{
  "n_kv_head": 5,
  "d_mlp": 640,
  "qk_norm": false,
  "parallel_block": false,
  "lr": 0.00127,
  "beta2": 0.99,
  "steps": 8344
}
MLP neurons of a small language model. Each row is named by its layer, matrix (gate and up: input weights) and neuron, and shows model dimensions 160-287. Each number is 500 + 50 x the weight over its row's rms, rounded and kept within 0 to 999. Numbers have three digits each. A neuron's up and down rows have the sign that makes its largest values positive.
After each neuron's rows, "fires on" lists the tokens most often at its 100 highest values on Wikipedia text that the model never trained on. A number after a token or word is its count.

L9.gate182:533556496521411573492524462580491521467445575524591447482540468491510582606446418475559451530422477584472466465536549438574460491487470559497477521486580484434498490469439609459500487589544489493550479462505449423525458604463480534483426520505520497440478553515454495407523605489529450522529497399519409502562476525444416480532450462505481394527464450519470515502451497479406540387471
L9.up182:550521400509630508486504402536513454512565515502539480495422492562431480428471470503446534475482535560574577463475487444510469547501433588495443505589463517457552547473462499493465454483497489438520536446584464454467462490514537513474460496514453455551448578472470537475482478496500622487555513492498494520455441669495557449498481460544468375484578469489494475572451498542588581404449
fires on: " f" 59, "ac" 7, "am" 7, "K" 5, " F" 4

L2.gate576:466515523523466559556467410433537431540472459446535419519477515533485553497518521445564470501485544573610529397545508535505487610516602430415618545464446557453526471583469505517609394508520492594475556518469484410526524514562498544583459480452546385474567486448503389501471399450372496535494512515483495465464486489455502523434352465572582515607512412488476530455483515507559435470519
L2.up576:446428482543494473551497444473444510492421452442485537456448575461500441500479427431431550552427415540454374571594490421520418563452433416380504614443553484566465631506538467514505456513428493551454344519516537513491595487504454545519534494435571446501377448508453552386544537510615518475420524517495475570566441533581529507462439469460496456432416507519506486587536507526532499486521
fires on: " to" 30, " |" 14, " on" 13, " for" 9, " player" 8

L4.gate212:412478441563442472546531467551508554495446484416536443450463514580502501484415388493556625475483535465567539432537509451516395486563405488526474554482519479467488493634473529603565483486481461566478485484525498379566515489499435449470501526493482358520614527426549408445507438538577456483534487504527446506541511634464422565517456492510513515531506418574553482438429578475522569500560
L4.up212:587497403521509521502470481547483436524505476439514405518483439538494423488548451504513524556436493558507570428455523490538444508489463600564524434597421480528535535506460454439542559551479575529514500510460487455625517572472585576496481566502515429468488458540461413533512550539491636497463443458526487480545500499481465495505428495604520540418502421583472521429436542485504491452449
fires on: " f" 60, " F" 32

L4.gate139:477519636429445412562527488568555621477474522430530512469582565465465468423529580581456574535563497395413400598544505431535462485552520453524507503514586527453575572441467520504421464518452477553561491533466469472566519522461547480498555521552505500553519403544508468461577516580539408455532473582558538451545460464464539514561482508537586476444572476494435547487457490508403428496503
L4.up139:391465416434469526511565492525477460485546516538596473524562408518485473542453493558476497454435433466483516502504516555482492568586496489546485573438443441494504544549514512482530578520412549483477475516506450457468493568565508494494601508465500466464502525622443468478542443530445513393445498489510454538462487536519469613469494471440462514408491509492525480581424440549474457529493
fires on: " announced" 19, " According" 12, " following" 11, " stated" 6, " revealed" 5, "According" 5

L4.gate493:499569520583515489529503517542578428458387479538489548515432631472447480512539477484603453504411598443579516489518503468529479543459465512548536479490543497452593563480464485496514509570490577511523554457484498402564529561476441499544551505402545506395599452551523475515474491467549440529640474419481519513537478521558467519526444449562446503519518419477484628620428464466515427612554
L4.up493:528488556500520602458523455574549458526474426508519503559491484634496503565535482477438443582419533577524492533460492481454428485512501493484496468577535488378520561410552453505500481590464548496480494464467433436589468487535546481398509436452592539554497570441505450488504494489487450583495514600497500408470560479430560398596484444532432500522497504477508480548545462494429521509464
fires on: " |" 37, ";" 16, ")" 5, "ed" 5

L4.gate191:467510439471541542556553484555481515533458539524589620471622530556409520582438409496542512542519496440511473556488516510502567539479538486548531528401517588444601540521436481475638506517456593433455572502558548490543557465473539499508423430530497476489525481494519407483444524490534476488447469565477524577480411483516520578555581465442474598425530528542545525403402497487504510591508
L4.up191:500558462505536527451599469446546468503479550579517579484498503525457406440624511550568552590480513463518462494450480486513467536477559464433571467431477493390546455498545524521513579506495424494490604515518529476558554459545615543610567600496510578474456514501473486451530414556437505416514551438498546413542616421427390423600470575566516476425534511535462471478482469560556476525483
fires on: " have" 50, " had" 22, " with" 16, " has" 12

L5.gate40:521535439593505563454477635431443538573442471609462587457554419422538421419490493526451532533431486415520569464519517404519514495470525456468489481513564581523513402475573521604579444504469465520538515420584506522554535542525572520438465465421527539439505530502498485551456454511500479493533510526527441539540429579514395565482506501460552438522485407525556516490465606511588460513553
L5.up40:551478497563571397496534655396377521550527493572465432513608447366539477544544549557555460499482580459432576454472447492498529494526525472444445534512505528496424515461551544512495510512598552565557451461558462537563541546536544547458426435568516490465594465545399527522467554569550504527487573465444532464538481489394459502492615482524553478451488496457515554506586458408502433471496
fires on: " (B" 31, " (C" 11, " (T" 10, " (P" 9, " (S" 9, " (M" 9

L4.gate226:530550500619512565578479549537511503570449502449433516448556560507497468466456471524577490535486525453445534504467469523530562530477495457594545408483502567463519458550462529514495598436502487501517480529452535502477500494406552424542475487400539566546448520543626516451488477485424494505477591429459481425504532547519463539648591538478553460475573456509512505515473525434527593492530
L4.up226:505578542652515552470513573522553397528519462522493474472541504547482464489493447579545485436575530476445562536423532425495568517463472549510553496455494500502461468554557490483497569532433516461428516535497496528495438444462525438519422535422463583517480561498560491509537500544369514511471608481458553385513530440465457461577460539515542517472591513537448433597463455493465499503481
fires on: " has" 92, " have" 8

L4.gate582:442511540482503428512420513462416579490471542486523596555512558457468531523577435497547508507488508531587558518491561575487614515450540372518515559499566524442508607478483530479500491538410561514518508405556497532424575469440581450494560594502574424512547440526515462524492464493375479513558449492528503629451531484489504472599514482488418421470446447526481443553466555468519439485530
L4.up582:467495511457483482475590467563525467486505485423522474515477464435482579525488441437493407537461482520581416502498553454508434518565391455549537486541552524470464528517550470346528447505461519607376505459562571510509519513434567537513501485455575535479383512475459483439531453476573485470442564472477469452473467490502517587499516422484492503493497436457380511522461472405655567499570
fires on: " |" 66, " Jack" 4

L2.gate581:532533516451398618574537474450493439532511495500502569501517444446546440539455530519516455422457535484476390545504475523521477447529465512526507487432500549530508498465440547440502371490579468411594465533559493484497560541401561534446532431470510503463582433417515513500417492506520473506532567510507459464520540545482461480399424523526485456525549444489461537450564542535474546468532
L2.up581:482497483547417495507440474510496472454482472510605461561595434564531490483441528471564469494511622490480458440468425493535504469545516543459464479467509431527530567504399511536479583496531539513510557555567471399512432607476575426542492553478441472467516427432552452539568497420427505489524434465583498500587489433465457482471487523495526524445365546498518491397461525497514540456539
fires on: " and" 44, "d" 12, "C" 11

L3.gate195:508504547433527505532479546606537588507383470448663476444447520399407535499448397527367449466484660443493538487523497600471512512483568463492518540466589491457580486386552528410478418533491543493529513564441484381525445480490495508526419419460455515479500523450538526392517494427523502532482546472449458521524495475547590513362499555497514618459468460448544535530480556492445472495514
L3.up195:472593477474522516529493520562519457438447512409523462486493548518461486553494403544428466452484579505499491478430506528425472553452601525460548580556498434529508600417535529482453437547512533572489518524426440502549457494605564492471503387463532646529460505451597506509468503490467504560511495578441467480449484482557568552443517474455525564431532514528475463492448550505404456518478
fires on: ")" 99

L2.gate15:462468460502393504476501511383548503435398523514558545418564515538495479509475545555536457504421492433535474499526525489516572578487594504525506458481588576584471556477520482609543394589521475529468639487509493424533456522450484516463496454499442527487562459389523489404455539438545524467507540449493482501479448572438459371436473483460456431520458468507485551446553537493518513546531
L2.up15:552452502561421516454527490532466512408509559526512498448541493507365444559461443453562450577506494623509520501493482524525454423438503579578499566467550471529514431512452490550506564510482540571495494513441542569543530618443523498628456522497478465441535552496650481485576468469449471548465477392572401454456540320562506491551490476555495484597498524475542499550469494546446588481526
fires on: " with" 93, " by" 7

L3.gate2:482523429510498536515443564447449424488472540485597551507480507543492432463529502521490470499542506503531455527411540529512465521566503433564563458507469481600379453629539532540535546540646447517491563535516543648456459569444504563428550430519506474504470512509520471479366503463449472552520498482493507490471555561464461520480503409521526431434472505480519413489494472498503554452562
L3.up2:514556552501488529472521530471522503484513470498498530448505453530554587520523532475510486585486559506539475351516537487468459517542485532461590456526479460533588527480572448573497548559482514480472523526573564496602445609509476430481520490506430484621541440410537468489524572523498574565464443458562480407583545478478478477498481533554466416568456402497453541439483532542424458448446
fires on: "C" 40, "c" 34, " C" 19

L2.gate131:535526508548487548573512325401502470545443403441511489488485466542514564427403495392538497461453421530509507510484451521566466422522522538517583522428507507585507491488521478495469452558563444493520584592461510449542462423409446491535476474442449493473500458530514557561434492413513467450491506491437541582513487631510508474530499475561496510651449476526536533549527547488524408502488
L2.up131:492376547592449420500423587465548503509528545614510587494589493604429476525494468534507514582496497457547403505572537542431455507471509491530548551481506402493488588479608487560534522463483501432431544505451492512565625572526463523518466576402547541438470510442436546530518556486532533477485460577549487460503526494453469459498454622505447409505503530545524529465465494519415542567464
fires on: " to" 50, " from" 17, "-1" 7, " for" 7, " of" 4

L3.gate625:475467507500470472639496508535506557438412576493592518459511549432494587481494439590502390565445554505488484624571486518461580535507502494522464529627563503443435465547487466459463523556510450472464484471470495454517537541398575456567579454517541475575480475459588544524427497503482541539519486475515470475582482437496493535464512570512453493477438525528429535550474548475502541568499
L3.up625:535574571463478493522477391584594470451404513422559494557530563498430475607455487472425441515506553534501613488486483528532483422441444479444483541543617582493512443508498503424438572519494550619514513543462536505506491524492539396412465551500488523541528474471493446456471528553520519458470487540392407435519446491611603500494505461533544537521557509511489512480478520516527495440474
fires on: ")" 29, "s)" 11, ")," 8, "R)" 5, "an)" 4, ")." 4

L2.gate211:570434614526494505604466478479481543527459520501509457503470471505530447534513467529504526494479501429626500572377517478446499493603519504548463524531511489543524527507400514464594502475414582518572489486492487534526519557517575600600389534451514475410489474480505545382522507448508457425560510507445516505488511515415488564515408463528504496512501481519579438581450569537515486421525
L2.up211:516526475493437540494526488479456502535528451479389486485452471547509564476433428520522511402528539517516475431548460484522559463481468475470527573505465466494521572520487593506485458560540563540511504565517499512432495466499599409486447443534554449483602465497581498482502414598401517565531464524487510404493519596438498506459428465528537547453506391553609515515560486515417521404552
fires on: " g" 33, " d" 8, "-g" 7, " ag" 6, "G" 5

L2.gate475:480475629495472534500496537493491583460428483554432500399462563422576499474486538556475547448424482571500457536581590525485410535427534517538502488541513526517552604505542469554466448545421438488492541415460491462496438581506585530526532510567570495555476464480493570461486454539520447560599562495465482447519502594507517501514507501460452382434391426415489450598547424555435509496524
L2.up475:558556514419474402448433534479503523554532467450545478561564486547523445462437457497465584424608621520448527504493580530504573578522505491608443581550528535445477422533525531554484442445454546509642580439472431512556468454546552565522529505461534542516484381533412538573537488379500450414559503471505493493492481429472396564458564486493555525504480567479567487519537473597515491559507
fires on: " where" 35, " between" 11, "ung" 6, " Of" 5

L4.gate585:608425483466445524516547552493457578480417535551487542369533565405476486394475546499579486576376506444569421521516473534526468451479584478534516556490576592570569497524533521442566543563475432431569449511554475420488430534492457507536504506520488549488457475544415487518485493557600480490517526459464456434498462468528466507553413524478489496466508441510543459514540551482531490486599
L4.up585:438518510471505490588501532488489551521437545559409521493526469479458559481445507500499463484405565443572492465631468493487439512484527548596464464544472469557546476446486456443537472492558498528499466446433445548510443522544506566581481566422517429475534498593470455506557530515572511591508463588449429533450518543539561465511495381516518501485557477510572450548510546481570496430452
fires on: " mic" 14, "ip" 12, "ap" 10, "ib" 10, "ob" 9, "op" 9

L5.gate190:502482404547533549506629468470523442534579508533460489533410450421414477418501527560548498496484554512526577434548558498484531569458484561435461545450474499507489513501580491468561505524487440485527473561547524428595511511489522528535468487457541524516616446553513493578488486457588589531560491566541443464557518485530511508486426482517544590535515477577514541470478603426523496458470
L5.up190:411447580535405484424488560412508533503507424507487551422473474485546513532550447494510461524524467464422539446560509486480479528544482412538441553455503563443463454464478525528481479507527541503569525416492528498477467479460416550481420509528478443606485528460602561477476525468517452528398529389552491628414501511490483504486497505360528503569475475483512522504570495508502526584471
fires on: "s" 33, "at" 13, "er" 12, "ur" 11, "u" 8, "ri" 5

L9.gate253:464508512520470507518554497382505552451471523508535506491564583541435592416513559513513421447474476427488460627456552541535481437541403419518582532471542472496394534456523474540448481433442540496531597518484567541460525549433439489512556567556509481457506491562590525480441468512530491498582539418555498523572551527539471528549504526520521487462484424487475541433469489437499480486605
L9.up253:552528500472520515525507508518565508485398504562476478521493520574462516509494565541524470508493475493434485602537582554490597464520485468458518488471491461496465504470495548495499493504463622589523496525533561465484505562448508573525488602494506513470464374569624475482431390579502530524513503465538466527466511482485511526495637511540480456492504541464502523447449498547443456496498
fires on: " M" 17, " was" 15, " appointed" 9, " named" 7, " as" 6

L9.gate242:480552517511524530592491480486435497369420495525494541449547433502481478529480552529548505480550506506507375551451506549535512431570528542480501492552504511512428495526491468584413506555517487526530519485526581441526445524399462423500577523498490497535561455474537558551584517470514483576565477486559458528579528544528513522541468550498506510512512430546439493402433511453511509611559
L9.up242:454503587480558407550504407466482483413486514604514436500538502557508505569510482564539432481582537541435463522389518483431537419533590485531490463484498479523553487464553531527498538533529596465482480540412576492618537477461471412531458550451485478525530522516521466471648466424499511519509458480565444541493558493519442464496500563555453590470532414430497457431478427516501531490489
fires on: " as" 25, " became" 16, " appointed" 14, " become" 11, " to" 5, " title" 5

L4.gate9:498515501550421511564516631471463489558488491442584459488446520533423588485473423501504552508425500487517515430449544538520452529461581404535593481439433513407430438504483535557442540454446385447493500469459536434537495439372481517447519442497556512583525507525562495499567496485507446524532490463520422519451487529482487535528478517511561570478614465555559609443508486471520552503537
L4.up9:562457449557418491542419607500481458483446509531566454522414412507489508483533519547504430489486496488571498368474494556444545516435510495596523503555453464472490350480472492581444574534348424396458560521468556487542472468432540534550507478573548521502519497515539461466612495476549578507579465539474444518480546436537445494462471541502525556450438528550532589499443451478481504489535
fires on: " can" 43, " could" 19, " would" 19, " will" 12, " may" 4

L9.gate243:513439492499474545515443472482443540466411501471515443475499625519563448519489586476588490565421550531419483605521502519539420468474461511515488528496565539535549400522519497474452533506492376468531467460630478478456427510470482542423546490457443493608552476392444416459538589520512475523473562519517422488527541414525435491407436559538540505523430469517492536487553474529524502591446
L9.up243:473503475494441434501531542459420542444419491430455459425473461466460516339510389423371440535418511497453519428498446557527503474512494551515583631488481495438575565499485516467534466431581523474493529478480515559513521386524519452414531523487490486452445569513416518417595519520445554511500430495492442485465535479521548483547463530533491556486537491503516436427550524560586512485620
fires on: "rob" 19, " mic" 17, "ob" 8, " th" 8, " bacter" 5

L10.gate368:582519428585556551455510467532472477397532517426575488526625562527471464569513604471528577547514495427469531553446547443596473492529548422571505521514576477553588495436477531479448570442448550588491482495556530528526496543568549534465570502455548531523429405469465527541443509582424545566504539474469496518464469588478495492427492542478484519441532484578502490517443470514470511515492
L10.up368:512434456509521507495495481480349474406489507556554525468548508551537492531532499516480465479595505536488557511582543537495460508470477527575564541452511520566487505523531503553451477520451473508485436456480581526575529507483493362521490561460646531443526474366492438603513465564468487552610605473504504474489495547538476484461445448467484578542444471441560535502427478527512467505541
fires on: " R" 25, " Pl" 9, " Sl" 7, "l" 6, " Gl" 6, "pl" 5

L2.gate396:566436461488484581550433491482523524533422421495553368463483471490460418484578472539490474568472503534561433356500614471513463487436381534492514569454533554590501541479588563598514515525509509508440512556470451386584582583437452474450539494507517411457569446504487525479463447483494519515522515483471582510480449507538444442465477496503514555533441511416563507535454563464478441512563
L2.up396:569527461560500633534476492537508503502556501463526388466433490496451475478503566445541524578458492410568472537505445437480480493449408494488470509466456462515559573510508464465439463497487530585582516509462548465469545476522543586460489524447485563526511411472409531504477469610484496514545551550508421543497438510602449545508511490508392523442466440527462518477545441509545552464354
fires on: " who" 75, " f" 18

L3.gate490:481549565412495513541523552423483452449574542513497477484551565424539437548448575553537519447444406560447465531425433517506560607537591503522615540543460464631472476444544461469474499474488493507442539525596533534497507573521514456525521454442521435466465492532406317505485490554518553500533423600580379457545423534442494589489507564431423497483557464488587493493535478489543499463474
L3.up490:492547544444472505450420575482524508502496421610587470457485539507496502485351494478562410461432596528481471396501480499422432513517477540465457521420506522469441569556520542570551446550538479546480546540563537485515505456505541583529498534530556524513518560490536473569525505607411496492497526596525503476605429488597480569507434563541453478484446494538453472389498545465466492402494
fires on: " to" 44, " and" 23, "'s" 7

L3.gate300:441511492517388469473527547384489588487482531542557448450523416534556558500455470531423530547531476467544456468485481492493414455511595512607623454470518636548628484502567525425522506542370533544602536508563509512425531599480490549468473597516506476521514537453547524419517485412564452466486579472538515531557517475499592420432476457539481497528548435583524525463452498513404483476455
L3.up300:521404486538456485461517579535573531468487529501481441520574459556605490515508524495549527488510569527465473435512340508460465521533536481557547507417435551510505443460460505418454428466529449491545510474524510466572441544616554424431472574574519483525533477429561523478503474432558509466458546470458368549532487491467451481439532668608519519496579461508525528523529436493557496477499
fires on: "ol" 29, "l" 29, "ill" 16, "r" 16

L7.gate10:483512457565511554513547554523506501557534513489484445442470412566460514491538520514506529468495434475526489451537520535540536551449473469456494530509573503487511388551534465544528580610452460467449467476561532415577507472564558510599474531513538507502505490400532514485447554529487556443525486526592449567559399517513565451448488495528468456461493505440459457425460555438460541469468
L7.up10:483665566468558556496551510464418472446501604536484530489441494484490551489528472523447487511462565529469567533560511467473519361546531545524539510545438473542535498465449473434470413573429438387537505501522499504473484523507520483404487658543466553514316490558580573454487491471500520449518530502463481528471457512582545588479459360524458459541436501496468433515482504541465536536451
fires on: "er" 52, "o" 5, "s" 4

L3.gate441:495483519497425519472504538521454491405427507460480519493517446520495560528456478494490501523484464406423418475509520521466565567484557532551530495492491510515540427453456437548520462466532499518471589585583588472525477453561522574572354569477490504608530487488474455555491523459505453537549465534578431511588479552497445481450598512412488437458558535487492467438478514535453534480576
L3.up441:443514463599386439473435557393560605571523463546567476437523452528404526402486472528558564527504475540533492443585462497452465443488413553479520594479547493515510478474577451510529570521491564492487477496529472433491498529599568495538534386463449430488542530515567596449511516435435481537512511530500559489470513533462535542506477563519455553509419450511612457536516522511508478423532
fires on: " to" 75, " with" 15

L7.gate246:482445515542472472475553383489650380476402484484580451469577532482477517553435497597499528537507497427513516540475501574549551542538455451546495604422500478504494470459469545468524507505504479483492475484411509484458488563522588503502498578490429435524453463500511508454559494557470553434464447564594559501484481481529506520523420507539436527405521523528496499494480502478508504387488
L7.up246:449494583432517497476506481547612437494551462500536495461521477536584480540465472594452473421522440486425438512510495473477472583535445603569492526497496462558562556417518475519477430555427505476429440402467502483501532494532583528526478474523525482454452453522507452522465431553466465481520512529581553550468460493589439523462488479502504507446425515496492548553493442526503505517529
fires on: " announced" 15, " said" 13, " stated" 10, " wrote," 5, " revealed" 5, " claimed" 4

L4.gate274:465541441491487529510429515486553480482435468502492580480532520502361497530543484482524482481418499444600473525463550524495497589514546472628467427518512564442559623455510514523515509581522557515536522445389537451518497579465459570527470576509485520455499546500619552498481599531541464582490564521511492477383497533484508337404509530484421387398455496583550461596528420531504481526500
L4.up274:590521480509581491425489527466502499495522461482460449480392477481555597491456483519480442473511545567485506472587498563495473577499498487507469583475494548503497489565572489432531474538530467554521466554465541521583568502512482540479381528499454510550501412454561621559501494480533498484424551446508551483499546429489490466424544505525518510463490579490535543527476525467446476505450
fires on: "," 25, "ly" 20, "ing" 9, "er" 8, "ly," 5, "\"" 4

L3.gate639:489420523446479484537452501594458521437425489545534538352453494530559540525524569589588517425523418506463444474539414607478581485592561551545465403496626479443488487534511499466478459584555439495537593495489573452591471489435528543450468454558519401518521488373567531448511500527479491531523527490592465500464547420487506475492512540511486484467473434543476515485508482473458381551480
L3.up639:460449532510458512518572467467456534425545416477496468423437516591439446561514523477563445515514512526580512463430556472461489455451515508558523499413528384500507360594559450473451603535531448560569514551491505489564523545487441494530408575485619544449619480512525487406424487480459475502541455510507512493545520415457605568545466501592470464557393478451395520558438502449461436486524
fires on: " become" 16, " became" 14, " appointed" 14, " as" 12, " been" 11, "ed" 6

L4.gate546:436502524560504499559476525576473536503373583466542498518567572398459552492492476486472515425490534448481531484575454538551547545565547528562553487560539593491505434549419521456521496447548469477539499672509538449529458528504564616489544445507527514522531548431523534449472572504526494540520533488539433569610349476442486528554471522561506523492491403462570591471464448528515496552472
L4.up546:544562517544502494510482534498476507482484445410408528505503528433456484494522443494654426465498537544515538465466458485516479570490482577451524455572471492489571519594390528551468389445428449415451481470510464483486458476558534544458485447463464537495579526506519535544510432517479529546510638475486516491580449526537504531467534386471517493416502597421453484452499472446502433515521
fires on: " made" 23, "j" 10, "I" 9, " per" 6, "che" 6, " makes" 4

L5.gate570:477580495506483517515542488430464517571463443494487463481509539413508453483429510476483436464462537409472517517598531556534462470503525403528515516431471503509406481445572465448490553547494593510535541617523527535553528502476598506472487428416493559437576473532459511455489427443516496463529523412579484507528451558484515520488516545442575425501460553447490482537456588440541422432605
L5.up570:521571493460445513502545469456433539536555514507486455563518564502506420471540514492519659530394439416577486518463497483562467480478576493527460461434467492556442529499423519492495472587508494501476396485526534468526533418478537540369545456498533537517589553592454519426530513539556458537483536584669521439453537497392383516404546554511442469478468534494523472484456536436513469438488
fires on: " (199" 17, " (M" 13, " (J" 12, " (B" 11, " (born" 10, " (H" 8

L2.gate351:498465477467575484505407442464493506538428483540493516519419517418404558488521500435445511595432481428490483498546512508508529506433551556541569481488547462459593481498511497508458517466488438468491558493499508384501505449477474560573507503501491454458495492567604490507560481420541472524511448514511487524421442418544449456463490632512452501553481507566476572505500488547568567510660
L2.up351:504490514464568510581475555585470528543502378492601479465513485483479553455450560469488503479481577481538477386427464453540492466483524489494557557514483463425522451432520459533418541474513483493453461498506538515472435385478475482463479475517449487431508498554508491527565481517581560527470433513481508441588398478490531601474456558508449465534533545623552535538605434441524489485449
fires on: " would" 56, " will" 18, " should" 9, " could" 6, " might" 5

L3.gate637:495565430468492533507526486550524530522452492495582497471522485520452497560505556457504481508529613394559479459637527579530522532466529483472575515457605495411542542486517512485440463514523396490502540421503492432436402459420465546519488471516482523504512498479473473364495463459402493512474432536513485496464580479547597484471470567635482506460532478497503529567385537480518461468558
L3.up637:570587463566520530405497522539565551529425488468501506496532527589367594512521535474415401593508502469574522460498540514503563535466430496539542552442514482448557559376587465556429468608466488486561546440454462490427412491509535519531554540468467480420438464475554452491472441430444463569485543475470492431407515582554516387526456522531437632545530541472493536578484468551490481536500
fires on: ")" 29, ")," 18, "2)" 11, ")." 8, "1)" 7, "8)" 5

L10.gate164:515519580561487500415405441448635556466490433388489523461479539489428542561436471567515515511486529514549561506518471499525502416568518465587554471401556566558521521465469478526428475553478518624516538483523461506393537421586515386492521444520494371564451516556573477400498514429461476447390539543459502469477493533544541493554352469494459508520532503511535461557482490494500511490497
L10.up164:474499455465508567456503496570494543496514452406520470399414446460566502592581519486514397478460517456592462479569540549552463476553467503532523480471430524566547569447561485493462538455425682504492561420432563425521555513456490581507497488372601537415535412510390435527469486585520449512565503473500486470485521549491475466492560542480493491482468495568553558505541448457490550614574
fires on: ":" 36, " 4:" 9, " 2:" 9, " |" 8, " 6:" 6

L3.gate68:535566550462460496500557538547520607489451570494461476445500522494500533528469605448518419503475492359551443407616444514537464463524513547542481466514532542548508483562427478412526505471547441430525506586408483445508513556515396538496524441462615486476533575420602522483451529618521454395507532552564483570537554542470527559469508482559440498596474539512502579525489497476483491524470
L3.up68:488533531442566429473538526533479554429503542488517564557554481600627523595552606489501483507491492433452504457512408413449518511540580506524497485461440476548469479590541478490499454471457410502504545588419491495463590528549519503436435469553482484510521558421567616553475608433576518448426515532458521551630526437520466473521506594552486488521473534445527524530416464543503560557461
fires on: " =" 26, " season" 24, "l" 19

L2.gate472:557567528617432579572466497552476517422506492454441503508459436586415483529485553485496560500486594482445485464430406474527556459444480495447539512570552482496534564551514532493502472439582533537472570529461476439528512536631546518564425497396489545401474545510558483503547606549503454474448550517490532343516508551459446463469484487480547525505473473600527470487459512492483522427508
L2.up472:574611479551487609540516430548452446490508570479450435553494418470510524461517530438442522480547584509490492421453482441606603514492532505404525580518457449501513534641441510472501409451541507549492480561484488486605509450621506529432466476375473522468517566406525459523481541526527444526556566517465538434528484528432454554512530549546545571508486354491509425450524452503449533448465
fires on: " d" 21, " Y" 20, " g" 7, " aff" 5, "j" 4

L3.gate485:449403536506538515589466439517398597439448616559496569510430521364442498449472461547515483603476470498534507488478567565469482515450596532577485499532560556441573468548442474506457545509502443501485493483558560517474561539367618504502545465624504502540437510497447488486555501532446475506497533579533524504422578483424530528578589515504403557478504551496536577542512415466530558471529
L3.up485:485515485510553463554524550459496550463471481480542529539491531381458557542545587483475488519445466548513496446584494472503510505494459476562518491537508473475452459524642401516492487516441515427466496569581496481618441537383390508408626519479478593541543585512504545464512437616568510450489488560547440510514524470517583573600446521622470543472513464614466530507445413444578514453559
fires on: " can" 41, " could" 18, " may" 9, " help" 8, " should" 7, " cannot" 4

L7.gate87:494540510546338436446547522564471431471479557502424505443653488437537522494508493478504573438414559512591552421472533490554476460513514616515519537469528568500484446499504517423469458527429560555574393472475443432468480453512470531490417432507516503539527521478535504391501539412477403460493485512531445536492441509474491493515462511548500510539504407482432557445420432424414478514474
L7.up87:532464439459477471548440432515506509496361531515516559455403497365503418487508582510556441472499503611469511419502527567495450471444438606507426536521442566515529545505631529507519528535537497508476488527482486371496516544477551468565528486520499533533534521496582503492492516477539488539477481539498512513478458506462536493464500451556579486552466378463565572430482586475517508547545
fires on: "==S" 15, "===S" 13, "-s" 12, "===" 12, " (S" 6

L11.gate78:491528472507498492462669444495487562528493529440571494475517541507519490447461504414566430525492536488510358463544506525509403518527559527473403465626464514511499442496464457395530466516476444503554397477413516540444533518467447510560524484531599497459490478449573496474549479410505504414502579454512411553489460537544524476569464306522455422501405547338493476553542419506546482469566
L11.up78:599444513606476504550492533514447491525496530576569495620562416512502392426456478452537535561471547551494507465360520497501534468507501559503522550468464502564454449465489492477458477463510442464484480556574471480525465477563508373485529508549498481422500505458451478581462508435483557514517404588536462547626535485521519439504501561505456513472501563509511485445533659469471472502414
fires on: "\n" 66

L11.gate366:462509503458487467438481508492512537496439459454531487559607466411496547517465503550564543551512472523406476507486460611515513518494547579473485497431561496490556485510460523428498497548497506460476539612454549566562497482501580560455498496486494521433507602499529484495442527396457473468449464533550555497503459498419401529438462472530536482536511536499532514391451530496413522487511
L11.up366:577457446491467529475553516583490509547541562492583445463429609452519479535431564493504437575516508595552520432582470487530474460561583595483432535513419467467498568597514538476548568521425415581543420467437473395505503412533464563546468376556527474450545470461481444447503430488524430509569589503455391420468380526528528482477529414478428419486517454502478461518519474592478422534550
fires on: "\n" 100

L11.gate253:529552485496488540469477427534406537513549463451559402495520509552482503502462498482603349551477467511548584458536457632524413482478549491459503561434524557543524387513496549425505518571505471522479561549445533496528459503523613531539553599523481430529570549434469557432457435469534558424472474537464553453521547598443439464447472449566548505464477491481394587395435555524465557592584
L11.up253:509520432551481472496416514530408535523561543475501454524475565577537490682459541471540458506516632595581600472522443522517472487540543546529506581472454546450571526513471495502505571570510428469504543547497532498490402516556532504519404497511489424530542565450612641485430437512462498443535478584488555491519458575524368471506570522522420421539572471394442552460410501528478461568509
fires on: "\n" 76, " Chinese" 5

L3.gate208:595551544516545413462627429549546534503443488514536506429552506484454588489499492464561417522456482466543484453529488508559558468514611454442500404546465602580480396509574526552515479495538522479547475526439534471513551467401454529452496393490563501442597412546613545553442460435456475473509512499587419474537547487400635537522491576509488434504517507500466474569532560466490446453540
L3.up208:502540487551535564428467556576507536593482477437473492497589560507505459461470511499528437431464518436469582397536524395509561517438483529580519450572488481609522480459523502531489399440559465516518515564489415492496460459496498568455476485497556625492561534476469505526525572525538509460516572455523370491564452509526502573516568535457604442541500547491555483501521481546555484471443
fires on: " =" 69, "is" 6, " Total:" 5, "z" 4, "ans" 4